Part of a small language model's weights.
Architecture: no biases in attention or MLP, untied embeddings.
Training: a variant of Muon for these matrices, 775M tokens, 5916 steps.
MLP neurons of a small language model. Each row is named by its layer, matrix (gate and up: input weights) and neuron, and shows model dimensions 170-297. Each number is 128 + 24 x the weight over its row's rms, rounded and kept within 0 to 255. Numbers have three digits each. A neuron's up and down rows have the sign that makes its largest values positive.
A block is one neuron, or neurons of one layer that tend to fire together. After each block is what it responds to, as a language model described it from the Wikipedia text at the highest values.

L7.gate562:107127131095123132110132144150131134137096133180154138122139149095125126169135099109125097131135143095154122122135073072167128128115111143144120126110189149187115071125144162145154135100143108126145087103150103126103062152145178108161122092125151147123093119120115136103123106122130124099171106102112175104088152084124142116144128087099155103126117113112153073148122141140131111120152
L7.up562:174098121141151116077122154120147126174131092119136139112094105112097066111141114128144076131080142119155120111112148138146131099109107120133148122113153120175105109175111134138103123129167147131099187105104146152135098159100117135108110100145116083121114113130099128089124130154119120103157113128105158140110132106116117133184125106125139152157124120161098105133165090110093157100138
Description: The first digit after the colon in m:ss durations, in track listings and stats tables (3:42, 0:42); weaker on section-heading words like Places, honors.

L3.gate727:137123122149149126154120113094124140140122112102111176135099123113114145153146113103114133144152128132146160120154138147095169166174123150098135148137127136088168155155155174057122096149130085112172131104173125131124182113115159143162178077103154128123144115110136132142068139083105121134145137153096121127089156102139092103109108083142115140111144133105152156100120170179114130132112
L3.up727:133166148135166121131136085092119118122145114148127163158134169074148111123141115128117103141158116142109147108114124144136130129171079163089128128128154131125141115164112141074110142135127105167134137090135125121131150098128104172141146110063175072090135155082136122130142138139136104123130129105138143123132099089103153170109116072131140132155110125131131122195133111125099157141138
L3.gate745:097119103131142123119107133144165132133120173142132120128116105101131098106168148090137101096122113140136104125086107110131121098098135107163086142133128128098166097100127128128122137153150102164088103121098130149123131122151144107129124138148093133129103132123124183155143137121100121109092150162119121099170155127153098101114142151117131160096124119096111131088146126138111127141122
L3.up745:104092044112129108149102119109138143138115120130156128129145078126131142152150095087115174116100097145135126079109117126191127100119121166126146180082103119097147156127104116111185118114082133107113132125144128135135169132102116143156129163089126153134140143125120113111147119133112157115113085079101128185124131120161141138115098109129107119089171150112136133127147160119140148067148
L3.gate831:098115103137105084143138112122109135153143102112121143074135151105142103135088132117119123176142114100149151108106081167145086172149063143144104157107111139120183139149127101100149149136092109118151123112154131070125132131134130110173130129166104149150134135183151166069109114114135097167114114167140151104149136164102149122106185173186140133134134059152082165106124073133066144114147
L3.up831:146119135122176111143121144145134127132153094168104097133099169102147132131152130159157129104116092134094144130111106174187132115152141175147053143105154109147140110173140116123096138136142097136160134085115093133101143140112091134175131122174129060130110108154117133099152127100099134169147119131154105121094110073122105143134221133101094142107103143110133142114105177186083097132132
L3.gate870:096074139090153126160160133134146093123109143145153141137143109108103115146136113108084118161113110140107127147141110055117128147088102132118111120088141117162148077134101157152066131094130141151134094099116089170104114157142179175133117125142109122138122133165158117124161141140159148153097118131129099169120137112109121135113126136137156115117162065138116085118135158146086160117123
L3.up870:096121118146105091136156146140138144144162075083159105145125113145163129132162100104142155073106131132142120113163109114121161133096121159139130102122143100161155075117097107115131156110114118086133098118136131160087116090131174133153134123140093139097156139106127166126133145112075107150158091114162123140104113146142132108137106105155099097157153126140100069127129166138162125113123
Description: Mostly digits inside coordinates, times and lengths after a colon or prime mark (54°54′48″, 3:05.46, 3:40), plus scattered punctuation and word pieces.

L2.gate105:146144134139072089077151175128119163115112108129164097143125135108151111121123102126177154167145131106109128109146159115107138131163110118145081157147138101138124105131162131107121156145163102118147162093150141127110150075132144111123097131096115111085091088114152126135119062132134092115073136147158128157142143073135094080160108139120141119143142114079132122191107101122111111108111
L2.up105:103109095161091135114120140095116110134105167108088113082134148148113098107119105097129125079143098120137128098116154130145119132103155133133109156131142116149140116127143146107070097102122110152151155131141175161084147149088114109126123103137154106112154147159113156128126145131123074120118159144120146135164120102154115101150095093109143105147146146148161154136156137110153136135102
L2.gate225:139134190117125124148159115117109112121140124129113154111168150147118112079123137158118148100091150131181087142135117125089136151159092143083154170134109156141134116160123119128156120103134118103098112086132107136136119078127109133101126126141117123068148130134145129134099148134106143107122154101127152122129140159037108116154156132119093132107134138137107154165180128065160130119116
L2.up225:125089152072131151144162113136103174107153120140119177169137136131155149138128140177168133102147112119124138125138099112151134132131127108160140146133155125139092168142152139150141151103173098074087157138134160147141146115137098147149129080164130084181144119146138109144108136155127147150137105112130145133113112135107109157131162112148138100093138156132156095144130136101142111170173
L2.gate585:132118139157150120173183116135107141117141140162118140119129127131161160092123129053120146146134076095160135146074102131135171138129123134096118108134084126142136085146135130131111125135124098136091154124111094079149091124162097169111112132149144135103131120139127128138076125144180114155137144113132133108122120119102117159145145100106135147155116137105197183134142139088108139122062
L2.up585:113111111161155136159128139124149088147107133101135141114132128123118120075128107139143153152121149094148127167128131132122132105127152111119134144136102082137098126076133128118141118103155102128118107137108103159182099142120086106158129106162137095106120186112169138156107102132091162114150149114098092119134131152089140157098138131107124093142154138141185143169109135174150091090099
L2.gate901:128088133153141109098102105150140134117109138141139139132070134096071138122120101123117127095159132143087150099134081112140135113106131138132086131140107086142086119165135138151115130117133113153109127142110083126142103170150142120093123134130079138148130110121109154110079156143133142104091097142094165174140105121149107092090140138168106102116151091133123107158127123126131116121155
L2.up901:148083154106082133119169116116122103169094128145163158111112138153100118118097097152119134069124154124118143117154128198136127145128103111106099149149101098154125160133097109147121107106150157114127118129127147200135065108089120113117118151146127156123120108133190116148089129116156133143154092125112111138113119111137110114135117147134111127144064130111120074099147096096096175150108
Description: Partial byte tokens of CJK characters, especially 鈴 in Suzuki (鈴木) name lists, and mid-word pieces of rare names (Sa-ip-em, Hav-iv).

L3.gate96:133098132134124146170142136199154115137119101124124139165120135142131097115099095122162130127103117136120143136146134191173141103142115148105109119147160107161134142156139143135145204158077100155140118138191101096149143150115115106096133103106144121132163146141147134122136099140161156105094142131121141082110141182160116062093140134108116118148143171123141104120100094134146150107098
L3.up96:110122133101150121150115166172134105122134147148108109126075152119126140132139127111107127160130132133122134116178162147076151105100143128120119101179098156127158143142094105131091126127149090146149120160132153103130101075110087135144077120118124148165115113157139090102147128121155146140145146110102145105108145141139165162157113149099130125125104157116119134155098116169157142115126
L3.gate695:134133163129150115158153139108096071139135131099154143137107140133092145083129119114112113128084182141132161139102164146119112118137163132093114099107121121145158124152152143102095124135120117129161160092106116123150149130124108188154129088163100127145165109130131137149109101107154113129098118125127067165132104121128096098122159121134100081099170131132134161125122152111158152126095
L3.up695:128150108126111139132140138129122130141127177107118131126125131142137125118171133180116140135098108146124168089111132128141133130111130152080122134157105081128174088201160143125117116149127156140119197141138125119112110137108123143145136135073110135131119158108108118175125120116129115117144111116165112122117160146151094153078137124130159112135146098147139119143122135123121135127121
L3.gate820:123119108155133126085171151151130136159120108138147116156106137163087142148111098060058134120154133109141119121127073110153131164167078161170122083108096115137133132127117109136120136144124079157094135135110135127083108131117131118115114111183142100115102138119125112145124140147131167169136139115132110158146156103122141112153159131131097130112094114103176119104124145115123114162156
L3.up820:178138104168107163130106110148126148089148119147146111117163159135118148106145115106127153098131126124135154109149125099142108129149153204075139123133134078135188104119108110115115168107125150120101142120175164084160164143117139165132159112162125153102095161123108130141133138159133108069133135147159113111119195148154145136125107129171115140091102097176112119174109154150133134104127
L3.gate1139:142114132110146143116119123121144088112106148149121088174161148112100155084159096134098142116100122127134143112148115140129120161159120142092119099115093150120150107122170124154126135126138128171154112120094099149139136117150118108127134163118119123150104096125176149110120144106069107102117131145172152127102155140077130133141124142146149109128131146125132125162146143118196131126156
L3.up1139:123163117135102124196132111140113134115137142120139132107152115135173142132127130131135146161111100127080139093104158139081129120133129137110161148127146117141106156145120135129122172094142100097131121147123152130152126120140139125116146087172129155163112144146134096100113122161136144114154106137116129125126146173129163127118125081129109084077146152162205130097079106115153102134117
Description: Mainly the first byte of the kanji 鈴 in "Suzuki (鈴木" entries of Japanese name lists; weaker on scattered word pieces, table pipes, and "that".

L7.gate464:085123118097128141108099100153159130163140064135128093142133149096118132176183134120097153148131113118126147154111143138169124120104158098121140100139173111131127146149141127095126146112106118126130145100167126170165146143110111126132149180134111123104147126131091141123105123138136138110108154173136134136123156118136120102128127142138107141144134126070145130101112143093107139113136
L7.up464:152127180115130141145131160113091149138106166127144100110134173157126156142142134126166067153146128115118150134117126122158144161102132130168097107139146114136142146137162172154136116113080109144092120113154122167128144109102124149117146159150167085139138174157100144167151145151143124116136149151152173159126150100079099101149130145128152133129161117137140142149124110136111089113129
Description: Three groups: of/by/for after nouns or verbs (impact of, hit by), CJK character byte pieces in Japanese/Chinese name glosses, and digits or dashes in list/table entries.

L2.gate188:104091164131173105118090129097135113121149113165084129141168078154136143108122137171136138134161101122104153143106138149112095148170109161098172106167116122110120118134124103099154108115139127115139169111133141141155109103095126140139166153129133124174129122098123077108103104125146140124182114135127099116173168132113140112160151186162113144111140110113121160118125139103145123127138
L2.up188:115114155136126133143124159107142141143118096147105154151096135121115102157161154150101070141150100133149112152102162160113110113085094148123119133144119093109143166123148091159131138087154119114163153118145102138138121115125164157108147125131077100146084080146153128147111133116179141136147118129084137126117159125108131140142134134141147160121105106156145183145099131131148104130112
L2.gate262:158135136088156138153106147168085108151159108141111127111093097161098193142112159161122108127139126164090121077132139142127157123176122127159128112144155145140168075103136114089137095098118111163118108149123122137126150134143165114100104098115107084099156109123127100102103132127156129130163113114136135132132092114110137116094147131136156137097124084130111154131120136197159093148107
L2.up262:131107151110074157090127144124090126139134110160151151128113071122149068116147149078126149106147181165127091143135101127141095169158122120115130153130155102153104153116139090136141147105148141109116152149103113110120148142149129117155098163151157122118114139145121135201101125151117117102104130110104137156196139113077132114155127075110122122157125098132150124157121121123138126080110
L2.gate423:126130133183112141130123136105102113134116106148103135163099176141139133140120101188087150127142118084127122170061110111118082141083133175181166123139155133137127144136150101101107133108140138162104089122164167067128101109122116139116113113137130171141121129113156132106143116140149084106102118129149154136111101127122110109165156145116110124144118132124125112146144108118110128087143
L2.up423:121130099126108143130132135144095145167147127069085177076100146151118129090161118175110167132163164113130140131133159091131112129126142123139106099117154158142134121132136093094135153111142102101145123099153139101105111118140096135151113104139142118140120126117142153143143132156141159145127074148164160136130145118128094114118169153116118096153088143138103109096168111143137138114135
L2.gate685:151172115153186137167173133108174133150151133127095172135145128099136135145115122101122160145093109143115145137108120151122089124155142123129154120124137130113169116107109118120139121130124104191148131121115126188116161155123111141119125161137152096144089113118161141159133132086153122122124171102147132143134065129142134103162137152126139141112173133129159146074148075160175097140134
L2.up685:119143132154188157175117126172141113164123113058074129105183165088165182148126170119129130121115142099132151121055142166140125152151114147120150108142104125104113127125138090102139129110098120120155155120125133160098117153134124113110118139140141095117129139159150105164105083111143137105140141077155121156135096078171145101175166132098130152125124071101142118134128078122164124157129
Description: Prepositions right after verbs (comes with, result in, graduating with), mid-word fragments (was-t-ewater, with-st-ood), and digits inside times in sports tables.